python train.py --vocab_size=1024 --init_std_o=0.0 --init_std_down=0.0 --lr_head=0.00751 --batch_tokens=16384 --max_seq_len=1024
MLP neurons of a small language model. Each row is named by its layer, matrix (gate and up: input weights) and neuron, and shows model dimensions 0-63. Each number is 128 + 32 x the weight over its row's rms, rounded and kept within 0 to 255. A neuron's up and down rows have the sign that makes its largest values positive.
After each neuron's rows, "fires after" lists the tokens most often just before its 100 highest values on Wikipedia text that the model never trained on.

L2.gate126 [101 149 194 106 116 168 129 121 146 122 105 137  96  97 162 156 107 217 154 164 127 174 143 146 148 157  90 113 143 131 152 157 109 128  88 149  92 126 105 119 118 180 111  80 117 127  70 106 124 132 156 131 113  43 126 152 178 164  86 121 145 108 179 187]
L2.up126 [ 85 142 179 131 131 132 139  95  82 152  74 141  49 177 163 196  88 173 149 113 123 155 209 148 136 125 109  85 128 102 145  92 123 152  95 162  80 112 155  92  51 136 156 126 121 130 123 148  97 122  44 150 145 117 187 124 142  98 100 169 114 101 181 144]
fires after: " M", " C", " t", " r", " Sp", " comp"

L2.gate270 [127 101 151  93 130 164 107 161 155 135 155 122 104 149 152 135 131 131 113  68  92 137  99  36 125 174 102 135 126 157 115 111 139  80 134 130  79 152  91 122  96 126 157 118 180 142 128 156  95  62 128 137 140 159 151  74  65 183 178 101 103  95 188 128]
L2.up270 [137 143 107 147 118 149 124 132 106 165 132 150 121 165 191 234 173 102  96 106 140 176 121 150 119 141 112 165  83 136 179 182 189 169  88 136 162 144 182 150 117 155 140 129 130 116 228 129 151 160 112 156 157  86 148 119 122 156 116 138 148 151 150 109]
fires after: " in", " In", "In", "ruary", " May", " January"

L3.gate360 [ 86 143 144 145 137 189  86  92  82 104 113 145 147 133 180  80 148 126 130 109 109  56 196 148  67 150 155 138 129  93 123  93 106 162 124 112 149 110 120 142  97 148 134  94 139 169 128 147 185 185 108 158 154 155 193  85 180 131 136 115  96 125 137  97]
L3.up360 [171 171 133 167 151 187  60 155 124  79  98 186 106  99 137 104 100 132 104 132 154  32 127 126 103 124 146 144 100 138  81  70 127 211 144 126 155 145 138  70 150 117 145 148 116 121 131  93 146 120 126 131 112 103 168 116 116 111 111 162 121 105  97 130]
fires after: " o", " re", " pro", " A", " m", " M"

L3.gate0 [128 169 158 105 122 136 115  76 117 171 113 128 101  44 126  93 117 135 146 126 122 112 131 203  62 101 126  88 141  88  65 144 132 105 101 150 118 154 104 140 123 109  73 152 143 161  99 130 102 182 163 163  68 122 100 150 165 164 137 177 185 133 148 145]
L3.up0 [130 212 161  89 191  83 127  57 116 129  74 131 153  68 124 158 111 133 127 110 139 157 175  89  70 107  96  69 154 121 124 147 129 129  79 141 137 131  95 134 142  60  85 168  40 189 129 162 122 104  98 179 127 130 122  90 153 135 162 131 134 136  83 104]
fires after: " s", " N", " n", "N"

L3.gate368 [ 80 178 170 119 100 143 111 153 105 122 135 156  74 193 122  56  94 142 166 172 116 154 150 162  86 127 132 125 100  92 111  73 126 127 122 101 139 147 201 129 183  95 121  84 168  77  85 161 117  99 142 142 115 107 158 122  96 146 161 119 145 108 155 116]
L3.up368 [110 114 153 127  87 121 136  88  64 108 184 171 139 111  87 109 124  71  70 150 160 159  95 101 151  96 101 111 167  79 122 159 150 135  84 132  81 104 186  98  99  87 139 147 141 108 126 128 129 168 142 112 114 136 175 138 152 185 104 126 131  96 131 148]
fires after: " f", " W", " r", " R", " F", " M"

L3.gate195 [102  51 147 114 135 116 128 111 119 147 115 209 123 169 110 136 140 156 150  62 170  43 157  75  94 147 119 115  75 130 115  84 134 131 110  61 104 154 106 141 155 156 125  70 163  90  50  67 119  93 137  74 106 166 148 129 156 129 121 107  98 102 113 144]
L3.up195 [143 100 195  90 149 110 127 175 114 197 108 144 111 151  93 152 142  95 204 188 133  88 147  78  75 109 161  66 156 136 124 165 107 148 199 103 113 147 123 132 165 121 135 126 115 175 121  60  60 101 120 151 134 154 125 117 138 142 178 143 121 183 160  80]
fires after: " G", "G", " g", " J", " Ar", " M"

L2.gate125 [186 123 140 102  95 106  42 114  81 131 122 174 106 121  78 129 144 130 129 162  65 110 163 182 116 139 141 121 184 148  89 137  91 118 185  94 152 147  89  83 133 110 112  93 146 123 116  93 149 115 122  78 131 130 137 104 120 160 105  82 117 130 138 120]
L2.up125 [107 163 130  89 159 113 128  77 101 129 128 108 145 129 109 145 149  84 102 173  77 116 104 141 127 157 175 205 130 126 140 175 113  94 132 102 116 147 123  88 113 112 107 109 141 216 107  91  90 100 108  85 150 113  76 126 139 108 149  73 129 134  87 154]
fires after: " b", " B", "ict", " C", " J", " F"

L3.gate398 [117  84 178  54 107 143 141 120 113  84 123  86 128  98 147 127 162 122  99 135 118 145 172 155  98 136 118 155 144  93 123 150  63 144 116 180 142 107 172 100 155 158 154 189  97 126 148 116 153 106 151  99 121 150 103  97  70  88 167  77 145 104 129 139]
L3.up398 [117 130 113 111 159 134 178 155  91  89 198 102 142 102 151 121 152  99 139 163 110  84 141  90 114  95 125 108  94 150 121 109 104 151 146 138 156  79 114 187 122 191 157 107 100 135  90  87  84 128  93 164  99 157 135 118 137 148  74  65  77 120  63 167]
fires after: " c", " C", "ou", "c", "C", "our"

L2.gate198 [163 161 120 177 132  92 107  94  85 175 126 120 153 137 115 169  94 161 117 182 107  86 156 100 121 100 147 122 114 139  91 162 184 188 165  78 127 152 131 169  98  88 121 179 132 140  57 101 109 117  52 119 147 175 190 106 155 118 122 119  82  80 156 116]
L2.up198 [120  92  72 117 164  71 109 129  71 177 108 106 153 142 110 138 154 155 151 128 125 142 136 132  79 105 151 139 108 169 147 128 191 164 158  92 137  91 156 174  78  73 125 180 146 124 103 155 161 109  69  82  98 142 118  81 151 132 146 110 143 124 179 124]
fires after: " g", " G", " D", " d", "en", "D"

L2.gate191 [154 132  93 181 153 147  94  46 139 151 111 135 127 190 121 117 174  97 160 173 149 130 133  69 199 138 104 158  88 134 140 135 128 131 165 129 116 134 167 148 137 149 112  88  68 116  48 172 159  91 219 127 155 135 102 103 144 134  70 145 117  94 122 150]
L2.up191 [171 137  88 153 129 112 122 100 126 143 132 125 135 135 134 186 128 140 142 130 112 131  56 143 102 114 141 193 161 159 210 137  42 160 112  98 140 134 125 138 119 163 101  76  98 130 108 112 145 156 127 103 139 112 119 124 157 153  50 122 116 165 135 108]
fires after: " p", " comp", " L", " J", "p"

L2.gate193 [137 159 144 156 116  96 140  97 119 154 138 159 109 188 169 136  92 189 138 137 128 134 118 171 163  88 114 108 129 160 177 132 114 121 106  69 116 145 159 158 138  68 120 120 111  39 102 181 164 188 160 167 143 119  82 112 158 101 113 138 155 143 104  98]
L2.up193 [133 196 152  92 132 123 108  76  79 178 156 119 159  90  80 138 104 186 131 115 196 158 134 114 162  53 144 127 126 168  91 135 110 122 116  69 122 166  81 121  90  97 109 137 103 126 173 195 151 179 130 104  51 135 118 139 127 144 155  94  83 138  99  71]
fires after: "e", " B", " E", "ri", "o", "l"

L2.gate136 [ 90 113 194 127 125 104  70 137 137 124 171 124  98 133 121 122 131 163 152 152 106 108  67 159 139  91 114 172 111 169 112  74 103 164 116 207 114 136 155 155 118  81 119 149 184 133 126 104 128 181 123 120 113 141 168 144 165 140 124 161 151 147 172 100]
L2.up136 [118  99 144 137 142 187 107 119  73  86 177 138  72  95 131 110 145  78 116 167 102 156 127 126 128 127 131 118  70 127 111 177  45 150 138  85  95 129 148  86 110 159 186  91 123 169  80 135 192 138 118 105 148 103 119 125  67 139 104 131 145 127 136 153]
fires after: "aj", " M", "ist", "em", " W", "in"

L3.gate225 [115 119 128 137 149 216 114 138 143  73 152 139  84  96 138 132 120  33  85  79  93 137 103 134  81 137 118 101  83  97 120 101 181 149 149  67 130 114  96 137  81 105 161  95 164 180 139 126 101 153 117  96 128  76 107 140  97  67 130 156 150 120 111 140]
L3.up225 [109  99 168 146  74  68 136 164  97 148 164 135  46 174 128  87  86  78 112 141 128 108 125 177 147 110 141  79 167  73 127 143 154 143 108 120 103 174 115 132  91 124 146 124 158 132 108 131 131 185  82 142  88 106 104 103  94 124 116 127 119 102 154 137]
fires after: "el", "al", "am", "ar", "in", "en"

L3.gate35 [ 65 170  90 101 125 110 135 162 119 102  67 184 123 125 141  83 110 159 117 139  88 136 167 158 111 129 114 130  99 121  70 154  83 154 139 124 108  98 139  83 115 156 147 159  80 180 116 115 135 160  58 127 180 136 122 115  69 145 127 113 101 148 116  82]
L3.up35 [107 128 154 121 166 120 135 133  59 143  92 131 202 132 145  99 117  73 113  97 125  95 164 154 124 106 155 133  97 125 125 130 165 165 141 150 140  81  87 141 116 149 173 130 139 148  78 108 138 181 111  79 129 156 166 124 107 139  83 146 130 175 122 145]
fires after: " M", " m", " s", " h", " Ind", " P"

L2.gate308 [109 116  89 146 180  86 115 108 150 114 129 121 108  76 115 104  95 128 126 127 130  76 113 173 136 166 157 169 127  92 155 102  63 103 115 134 136 142 112 166  63 152  95 135 122 104 132 142 156 135  83 158 109 124 178  72 194 148 146 106 184 157 168 212]
L2.up308 [102 136 165 134  73  74 178  99 163 158 146  98 127 127 130 139 111 128 118 181 130 147 108 111 170 167 155 145 111  82 151 100 111 125  89 164 130 204 170 125  99  79 122  83 103  79 172 135 184 103 149 106 106  60 153 116 145 135 140 124 159 139 206 158]
fires after: " th", "od", "m"

L3.gate441 [129 100 152 124 107 181 114  76  88 120  73 154 122  97 111 142 133 181 100 142 157  86 150 147 170 118 135 102 169 167 156 142 130 156 113 145 131 140 150  84 114 155 159 173 109 181  90 150 114 112 150 116 122  95 100 123 170 203 165 130 134  86 150 148]
L3.up441 [132 123 147 115 106  87 136 148  61 170 161 123  71  87 162 105 164 160  96 141 136 100  88 161 108 174 135 134 134 160  69 161 148  91 106 124 129 173 121 134 115  91 136 104 181 103 117 114  63 125 102 143 155 114  86 100 107 131 150 148 168 157 158 102]
fires after: " n", " N", " G", " Al", " v"

L3.gate185 [128  90  71 159 101 101  85 156 142 168 139 197 128 135 114 152 144 101  99 122 165  90 130 104 123  91 145 134 116  86 164 133 131 119 118 168 111 108 150 141  61 111 125 155 121  91 116 119 103 117  62 119  62 101 189 123 171 104  99  97 110  77 180 134]
L3.up185 [147 120 100 164 108 131  55 163 140 138 100 123 109 146 130 152 130 132  80 131 153 159 118 118 119  94 186 135 142 153 139 124  70 160 103 151 183  83 148  79 111 127 134  96 133 103 150 116 130  96 124 108   2 123 158  99 152 131  90 105 145  72 165 175]
fires after: "f", " ind", " d", " D", "v", " Th"

L3.gate331 [ 98  84 154 138 165 122 128 128  83  93 187 148 123 198 123 116  94 108 153 108 101 118 124  99 117 105  89 208 110 140 167 112 107 124 188 134 119 163 154 101 137 117 178  97  75  71 150  97 166 119  93 137  79 136 170 128 105  83 120  52 150 115 171  81]
L3.up331 [ 80  81 144 151 199  88 152  91 180  96 137 137 109 116  37 110 126 158 182 162 138 122 139 123 102  63 103 143 148 138 144 119 148 178 199 165 125 138 133 149 141 120  91 165  85 139 107 153 133 139 100 116  76 131 149 144 120  74 134  77 105 124  96 121]
fires after: " comp", " ro", " c", "c", " C", " Count"

L3.gate180 [147 142 131  91 112 153  92 167 145 148 149 153 122 144 132 210  49 111 180 129 140 128  80 108  99 117 131 137 141 185 129 114 117 163 113 116 157  81  29 153  66 167 135 157  47 177 144 122 118 105 161 172 158 114 113 159 114  97 127  99  95 115 110 129]
L3.up180 [131 164 101 165 157  78  51 115 126 124 102 140 128  90  75 157 134  69  98 136 128 158 157 189 126 145  83  97  94 135  98 133 119 139 164 167  93 159 129 136 126 116 152  48  89 136 139  93 124 149 161 155 139 137 108 118 108  88  97 157 154 165 156 146]
fires after: " L", "il", " Eng", " P", " l", "ou"

L2.gate387 [104 190  98 152  89 102 143 115 112 147 142 220 108 102 134 124  80 148 126 138 102 151 144 155 155 132 152 135 127 110 146 139 120 136 103  83  91 184 154  85  53 124 114 148  97 104 137 128 133 117 187  78  80 105 112 112 189 143 114 174 141 175 109 100]
L2.up387 [ 95 136 129 154  79 171 121 123 138 144 137  93 124 105 108 123 121 119  88 131 174 123 135 214 185 111 125 161 135 123 155 172 124 140  57 148 157 113 143 158 103 115 155 118  99 139 102 128 143 166 133 107 118 120 162  97 137 132  68 134 174 169 161  74]
fires after: " h", " H", "o", "ri", "e", " e"

L3.gate154 [112 145 117 162 125 206 180  94 111 170 114 140 114  55 105 204 174 152 145 187 144 114 121 124 146 114 129 170 131 165 178 129 105 141 126 150 164 110 132 136 109 153 109  78  90  95 133 131 115  91 102 174  73  98 180  57 103 139 163 118 140 163 140 130]
L3.up154 [ 67 101 142 107 100 127 120 100  90 105 161  69  83 124 161 178  97 121  86  76  98 102 113 108 184 165 151 149 116 123 123  94 161 121  73  97  89  97 129 153  83  75 129 146 142 114 129 127 119 117 165  79 160 161 166 148 164 185 131 128 147 125 114 126]
fires after: " to", " t", " M", " c", " m", " T"

L3.gate293 [118  75  62 112 146  74 110 108 179 118  51 104 129 137  97 110  86 138  82 161 168  81 172  74 179  98 161 134 157 163 112 118 152 170 150 101 151 153 140 123  87  99  98 139 148 145 121 182  92 129 147 140 106  84 109 106 188 165 120 107 107  98 143 145]
L3.up293 [164  84 124  93 159  76 107 137 144 117 122 112 133 156 122  76 137 124  93  75 152 108 136 117 124  92 174 137 135 129 159 102 124 149 159 163 171  94 103 103 116 111  90  84 105 112 128 149  82 110 118 139 194  32 148 113 180  80 153 111 108  56 140 164]
fires after: " D", " d", "t", " comp", "n"

L3.gate97 [ 96  99 128 152 131  58 100 150 121 117 186 156 185 102 150  74 137  74 110 163 115 111 137 120 116 142 158 115  85 175 155 146 148 173 118  91 132 145 105  96 121 166  95 121 122 140 155 156  77 126 123 113  75 152 132  95 133 168 147 102 138 110  94 181]
L3.up97 [151 120 139 114  94  82  60 173 129 160 136  99 120 100 180  70  95 102  77 168 147 109 124 163  82 138 179 145 112 156 137 173 118 150 111  95 175 187 113 117 128 138 148 198 188 213 102 127 129 128  84 129 141  71 131  85 113  92 150 116 126 185 124 152]
fires after: "d", "el", " D", "om", "l", "en"

L3.gate108 [168 144 142 121 145 165  84 146 111 151 163 141 127 129 130  73 117 187 160 140  71 138 168 128 117 146 205 124 102 144 135  94 145  67 116 132 121  89 112 140 124  89 143 150 146 186 120  45 140  90 117 142 123 150 157 137 124  58  81 141 115 110 121  88]
L3.up108 [172 142  98 158 113 201 107  96 162 118 128 149 167 132 111 104 151 208 176 138  49 119 154 116 104 103 116 124  90 158 157 163 127  98 169  64 119 140  90 130 114  96  65 141 163 132 110 109 162  82 149 117 161 105 166 144  96 144 146  94 180 104 126 150]
fires after: "in", " M", " m", "air", " Q", " Sh"

L3.gate223 [127 119 133 165 114 125 125 165 180 152 111 110 130 175 145 116  87 161 128 167 121  79 120  67 104  90 113  97 138 170 184 126 120  85 116 113 125 109 134 119 119 122 117 105 109 144  91 140 134 122 135 150 140  83 168 103 157 101   0 165 114  84 109 137]
L3.up223 [113 144 173 122 131 159  93 108 145 177 125 185 146 117 105 161 107 125 144 140 121 105 133 187 130 152 122 164 107  94  90 136 109 134 163 185 121 203 141 130 148 128  56 124 177 134  79 160 119 170 184 121 116 137  83 115  93 113 126 142 174 167 128 128]
fires after: " R", " L", " P", " r", " ch", " p"

L3.gate104 [131 179 136  96 135 164 105 123  84 160 167 153  74 171 142  97  60 148 134 126 125 113 231 124  95  67  91 149 157 148 113 122  96 167 175  99 145 111 173 142 131  56 121 189 155 165 164 128 159 174 157  98 122 130 156 110 138 126 134 125 135 138 209 145]
L3.up104 [153 119 135 138 144 152 105 123  90 176 190 162  99 180 153  92  67  89 111  92 134 115 165 180 137  62 118 142 109 130 170 115  92 159 138  79 129 104 114 149 135  99 144 138 163 101 107 152 171 129 201 105 102  74 134 144 127  95  96 129 178 144 180 161]
fires after: " is", ",", " m", " a", " M", " was"

L3.gate346 [121  75 224 144 127  93 120 126 142 142 158 142 155 162 147 153  89 148 150 159 154 164 145 167 131 134 122  91 155 141 114 206 103 140 168 125 149 138 185 159 130  76 158 197 207 167 108 130 138 157 120 195 118 132 161 117 109 125 124 177 132 173 159  79]
L3.up346 [163 178  73 177 146 124  60 101 132 145 105  92 111 142 123 146 115 123 115 152 112 112 125 119  98  92  96  50 118 212 110 125 108 177 136 124 153 168 132 109 114 129 178 101 162 116 102  94 145 114 146 148  90  90 120 115 142 141  82 115 153 102 156 152]
fires after: " m", " n", " M", "ro", " H"

L2.gate300 [ 94 128 151 126 128  92 122 136  85 125 151 121 138 151  89 123 115 211 104 172  74  92 136  83  86 121  99 152 112 107 150 137 120 104 134 105 118 124 122 151 158 113 160 154  85 128 161  50 179 120  99 133 107 143 115 142 123 170 116 109 109 113 126  92]
L2.up300 [190 114 139  84 123  82  72 175  91 162 129 146 156 107 152 131 153 126 149  93 157 181 135  58 143 117 191 112 151  57 126 144  93  68 106  85 131 145  97 152  94 151  86 139 130 116 176  97 159 113 163 112 112 161 108 114 137 133 175 104 137 155 103 142]
fires after: " G", " Q", " E", " M", "eb", " P"

L2.gate63 [ 65 104 141 111 140 107 133 167  93 169 141 158 122 173 117 156  99 152 171 128  76 129 131 127 170 150 141  88  57 188 153 122 103  76 157  79 145 136 158 165 142 147  95 171 151  97  91 100 151 154 125 160 112  93 105  93 124 143 113 105 148 132 136  74]
L2.up63 [ 87 169 129 168 130 123 103  88 127 122 123 123 123 127  67 170 143 148 149 122 170 122 127 163 125 125  65 149 106 136 152 104 107 153 121 155 131 154 131 166  80  78 162 118  87 112 196 128 174  47 117 117  98  95  99 103  65 100 149  82 112  99  96 110]
fires after: " J", " P", "ac", "res", "ri", "o"

L3.gate221 [114 115 109 157 123 147 107 120 171 152 157 113 105 130 112 153  92  86  91 116 137 132 104  89 189 153  91 185  54 221 145 116 120 117 151 123 107 126  80  88  96 108 139 118 143 105 170 167 113 102 142 111  73 132 159  99 144 164 101 130 109 112 157  89]
L3.up221 [117 144  91  94 144 115 149 161 202 161 126  93 101 119 151 114 150 103 117 129 124 146  93  79 175 114 130 168  77 122 123  81 171  92 114 101 142 104 146 121 127 143 144 108 110  74 200 150 113  89 158 163 107 116 133 101 150 143  87 140 104 149 144 108]
fires after: " in", "et", "os", " In", "ear"

L3.gate335 [108 103 117 102 145 151 145 158 120 119  81 144 133 131 206 138 139 142  88 144  80 111  96 123 166 141   8  87  59 128 177 181 123  49 121  88 116 174 157 107 145 160 174 108  94  90 185  92 196 151 107 151 137  44 130 143 123 150  83 122 163 108 179 120]
L3.up335 [ 85 106 164 151 136  98 105  41 131 123 118 124 156  95 141 152 126 144 119 169  67  65  96 119  97 140  59 133  73 178 122 174  88 136  91 118 135  94  80 106 156 175  90 145 109 131  92 103 127 117 120  66 122  51 125 103 106  80  72 164 134 105 118  96]
fires after: " c", " T", " t", " C", " d"

L2.gate378 [ 98  94  68 109 196 129 113  62  99 179 129 125  78 129 123 136 141  89 134 115 115 100 125  83 174 113  68 131 114 118 110  89 153 128  82  85 233 100 146  73  85  95 126 110 114 107  91 129  93 171  39 156  95 142  96  90 135 128 143 109 175 116 130 196]
L2.up378 [128 112 135  70 117 115 170 129  63 163 120 187 163 137 114 140 177 180  98 103  68 122  66 175 172 106  82 146  97 118  77 134  96 139 148 137 126 179 108  99 126  81 115 147 163 141 143 133 120 116  84 116 179 118 132 127 171 138 125 119 139 121 135 114]
fires after: " ", "e", "old", "-", "\n"

L3.gate312 [218 143 168 159 109  82 126 129 123 137 156  59 159 100  89 172 118 132 184 113 108 116 144 129 109 191 119 192 143 112 107 115 128 127  70  98 167 146 114 119 132 105 127 184 136 145  96 121  83 157 191 120 113 110 134 179 136 150 129 162 142 107 127 125]
L3.up312 [ 67 113  58 122 144 113 129 121 154  94 132  90  89  76 140 174  89 131 145 110 178 104 156 121  84  74  94 154 147 112 119 156 107 158 160 124 190 143 120 116 160 111  98 128 134 165 135 117  76 169 166  68 155 131 149 108  70 161  98 106 126 114 188 132]
fires after: "\n", "==\n\n", " |\n", "og", "===\n\n"

L3.gate75 [116 188 111 132 151 143 131 141  94  97  70 162 126 108 144 139  67 109  84 123  86 101 123 150 120  86 182 125 163 108 151 139  92 184 168 160 160 135  82  96  93 128 157 159 131  60  91 115 114 126 109 136 128 154 146 145 135 153 193 172 115 134  59 107]
L3.up75 [114 147  78 143 124 185 122 156 125 115 162 129  98 128 106 159 134 166 161 153 126 105 146 164 148  85 132 200 129 187 127  83 136 173 158 200 156  97 151 193  89  88 141  97 155 140 171 124 139 108 206 166 147 154 152 161 151 141 150  99  74 127  95 175]
fires after: " man", " re", " M", " m", "r", "oun"

L3.gate315 [124 112 162 150 137 164 127 119 139 187 126 142 111 149 145 114 114  70 109  73 197 111 169 154  64  91 107  59  75 119 111 140 100 141 124 108 139 114 109 151 101 147  96 105 118 125  78 121 110 197 181 185  87 161 117 116 108 103 144 137 114 110 159 125]
L3.up315 [170 165 149 107 119 169 172 187 166  77 159 122 100 157 119 168 108 135 159 113 122 152 119 121  48 104 112  83 113 136 143  90 169 103 150 105 169 170 122 167 116 134 127  30 117 178 148  61 151  72  94 159 147  71 169 160 121  90 134 164 178 140 122  72]
fires after: " n", " N", "et", " ear", "ort", "av"

L3.gate124 [143 150  99 105 131 139 124  61 154 125 114 124 188  67 133  96 102  65 113 133 107 115 132 158 109 145 161 134 153 160 173  41 132 167  97  84 143  79 152 137  99  76  83  84 119 125  97 108 151 153 138 118 154 139  80  66  94 172 130 127 165  97 184 186]
L3.up124 [ 46 160 145  90 122 151 114 175 122 124 183  85 147 100 199 108 208 111 147 160 112 124 128 109 165  94 127 127 171 135 101 140 110 205 109 131 133 108  89 115  91 122 148 156 139 124 134 179 106 182  72 128 114 131 143 142 128 138  62 132 157 118 144 128]
fires after: "-", " re", " ", " l", " d", "all"

L3.gate48 [129 136 107 172 107  88  94 138  55 150 114 116  94 125  88 178 111 116 164 145 178  97 144  93 164  69 128  88  98 165  94 156 106 130 102  93  99  79 132 111 115 149  81 127 128 112 130 122 126  96 140 172 115 169 139  94  87 121 110 150 115  90 161 148]
L3.up48 [110 147 122 152 141 189 135  67 136  78 102 133 138  74 112 149 187 118 150 170 162 126 159 150  95 102 155 116 137 198 132 118 123 127 125 135  84 146 148 126 117 135  95 143 136 170  96 146 147 120 125 111 134  99 169  91 127 122 152 196 145 126 133 146]
fires after: "p", " p", " comp", " J", " P"

L3.gate420 [133  98 168 114 117 181 107 127 145 154 152 123 101 124  75 136 137  64 171  78 120  89 118 131 127  83 101 151 142 162 151 119 125  58 118  71  96 110  97 151  85 140 124 176 139 158 136  91 169 150 158 133  95 127 117 102 194 137 113 118 113 144 144 150]
L3.up420 [ 98 131 150 126 144 134 120  55 117 150 113 109 179 152  72  99 145 132 137  93 206 204  86 152 188  55 110 115 110 153 149 170 157 135 135 154  97 152 152 117 142 140 128 135 146 139 122 131 135 131 114 164 146 135 111  68 144 110 169 163 150 146 106 136]
fires after: " n", " N", "N", "5", " the", " The"

L3.gate10 [125 124 119 182 156 119 140 130 145 142 150  99 172 135 100 162 115 129 115  95 151  93 141 161 116  93 123  87  69 138  67 166 101 100 169 147 126  87 129 173 127 103  94  49 123  82  66 140 146 187 171 136 143  94 199 140 122 170  91 162 139  97 101 102]
L3.up10 [137 140 167 122 150 121 132 147 116 104 139 135 126 131 124 142 176 166 137 158 186 151  95 168  75 138 105 136 119 145  97 196 125  56 109 176 127 141  87 206  86 119 117  99 123 154  73  74 149  92 167  90 145 103 154 180 124 158 104 178 199 148 143  91]
fires after: " N", " n", " T", " t", "ap"

L3.gate340 [136  83 133 100 163 178  93 103 126 147 127 125 167 104 154 136 179 108 158 120 203 151  89 114 138 111 186 136 107 172 140  82 118 128  85 121 157 122 196 120 112 124 180 132 128 126  83  87 164 182 117 163 122  89 175  72 153 163  82 149  87  58 102 162]
L3.up340 [ 95 116 161  53 193  90 140 119 121 126  87 113 157 148  42 139 117 138 155 100 153 125 107 113 164 111 117 132  92 150 140 147  66 115 172 125  67 140 151 107 101 130 123 193 132 186  76  67 126 147 132 110  75 129 136 160 125 119 161 114 105 108 127 127]
fires after: " al", " a", " Al", "ap", " an", " ad"

L3.gate332 [135 180 191 124 104 130 100 109 162 130 131 139 156 121 107 154 129 163 100 115 147 126 103 145  74 130 111 121  86 120 159 148 208  84 196 169 136 134 120 128 146 160 160 127 128 161 167 146 140 168 117 146 143  30 139 170 138 127 101 185  69  63 117 113]
L3.up332 [128  74 105  78 134 129  87  92  84 159 123 139 110 181 151 150  89  95 140 112 165 142 136 159 108 142  87 108 120 146 143 135 122 118  94 166 191 113  82  89 191 120 144  91 149 117 103 159 101 179 162  91 147 154 135  51 124 123 141 109  66 121 106 118]
fires after: "\n", "===\n\n", "==\n\n", "\n\n", "u", "if"

L3.gate160 [182 115 162 120  83 129 165  98 166 108 109 133  97 123 179 131 105 152 114 109 132 108 179 135  85 118 156 117 174 156 152 145 109 171 134 133 140 105 139 126 124 109  85 111 129 133 114 165  68 151 162 153  59 130 130 173 142 163 102 117 145 133 106 139]
L3.up160 [116  94 137  76 144  82 146 130 173 103 169 155 133 120  82 118  80 134 115  64 120 103 158 198  89 110 147  72 147 107 175  67 163  71 110 104 177 132  70 126  84 115 112 164 144  92 140 181 115 199 132 110 128  95 164 168 100 121 130 163 111  81 157 143]
fires after: " m", "in", " M", " f", "ot"

L3.gate250 [139 147 120  89 121  64 124  68 106 170 157 130 115 163 142 177 113 131 113 152 109  71 116 132 110 182  61 160 119  93 122 131  96 149 144 165 187 201  99 125 137  97 117 120 127 128  94 124 139 113 182  85 135 179  95 198  96 161 160 104 163 126 153 131]
L3.up250 [ 83  90 141 141  68 150 152 121 131 146  98  84 154 118 160 143 120 174 102 110 110 106 158 162 146 169 118 104 184 143 134 100 140 136  94 142 114 111 156 142 102 122  91 112 125 115 108 125 198 137 143 107 180  92 148  85 138 127  64 134 146 143 128 173]
fires after: " B", " b", " th", "B", " g", "el"

L3.gate201 [148 104 136  71 140 146 101 105 101  97  92 112 177 127  96 117 115  82 123 120 104 166 184 149 164 167  91 128  49 113 103  80  88  98 131 142  53 125 162 151 100 167 161  76 126 136 109 120 180 126 145 114 134 115 187 102 152  66 140 124 138 116 179 153]
L3.up201 [111 100 180 114 118 157 136 144 110 136 121  82 116 156 129 113 141  97 129 110 165 100 111 167 150 115 135 130  96 134 162 116 109 140 211 103 124 124 170 168 172  92  97 137 128 135 129 113 124 119 112 160 145 100 120 133  99 120 138 111 176 127 145 127]
fires after: " in", " per", " Al", " Ad", " (", " al"

L2.gate305 [104 142  68  79  76  77 138 180 141 119 113 192 199  89 131 165 151 143 124 133 132 128 178 221 167 132 195 110 133 179 110 114  75 102 141  80 110 143  73 137 140 136 121  94 172 139 121 155 108 135 128 120 135 141 138  90 101 130 156 155 136 130 105 127]
L2.up305 [141 145 125  72 115  83  98 156 150 194 130 194 165  61 121 213 122 115 134 109 124 115 163 171 103 125 225  91 142 159  96 143  84 152 114  83  90 102  58  96 113 142 147  86 149 161 159 114 120 110 167 104 186 157 143 105  96 155 108 111  68 155 184 140]
fires after: " s", " b", " m", "o", " B"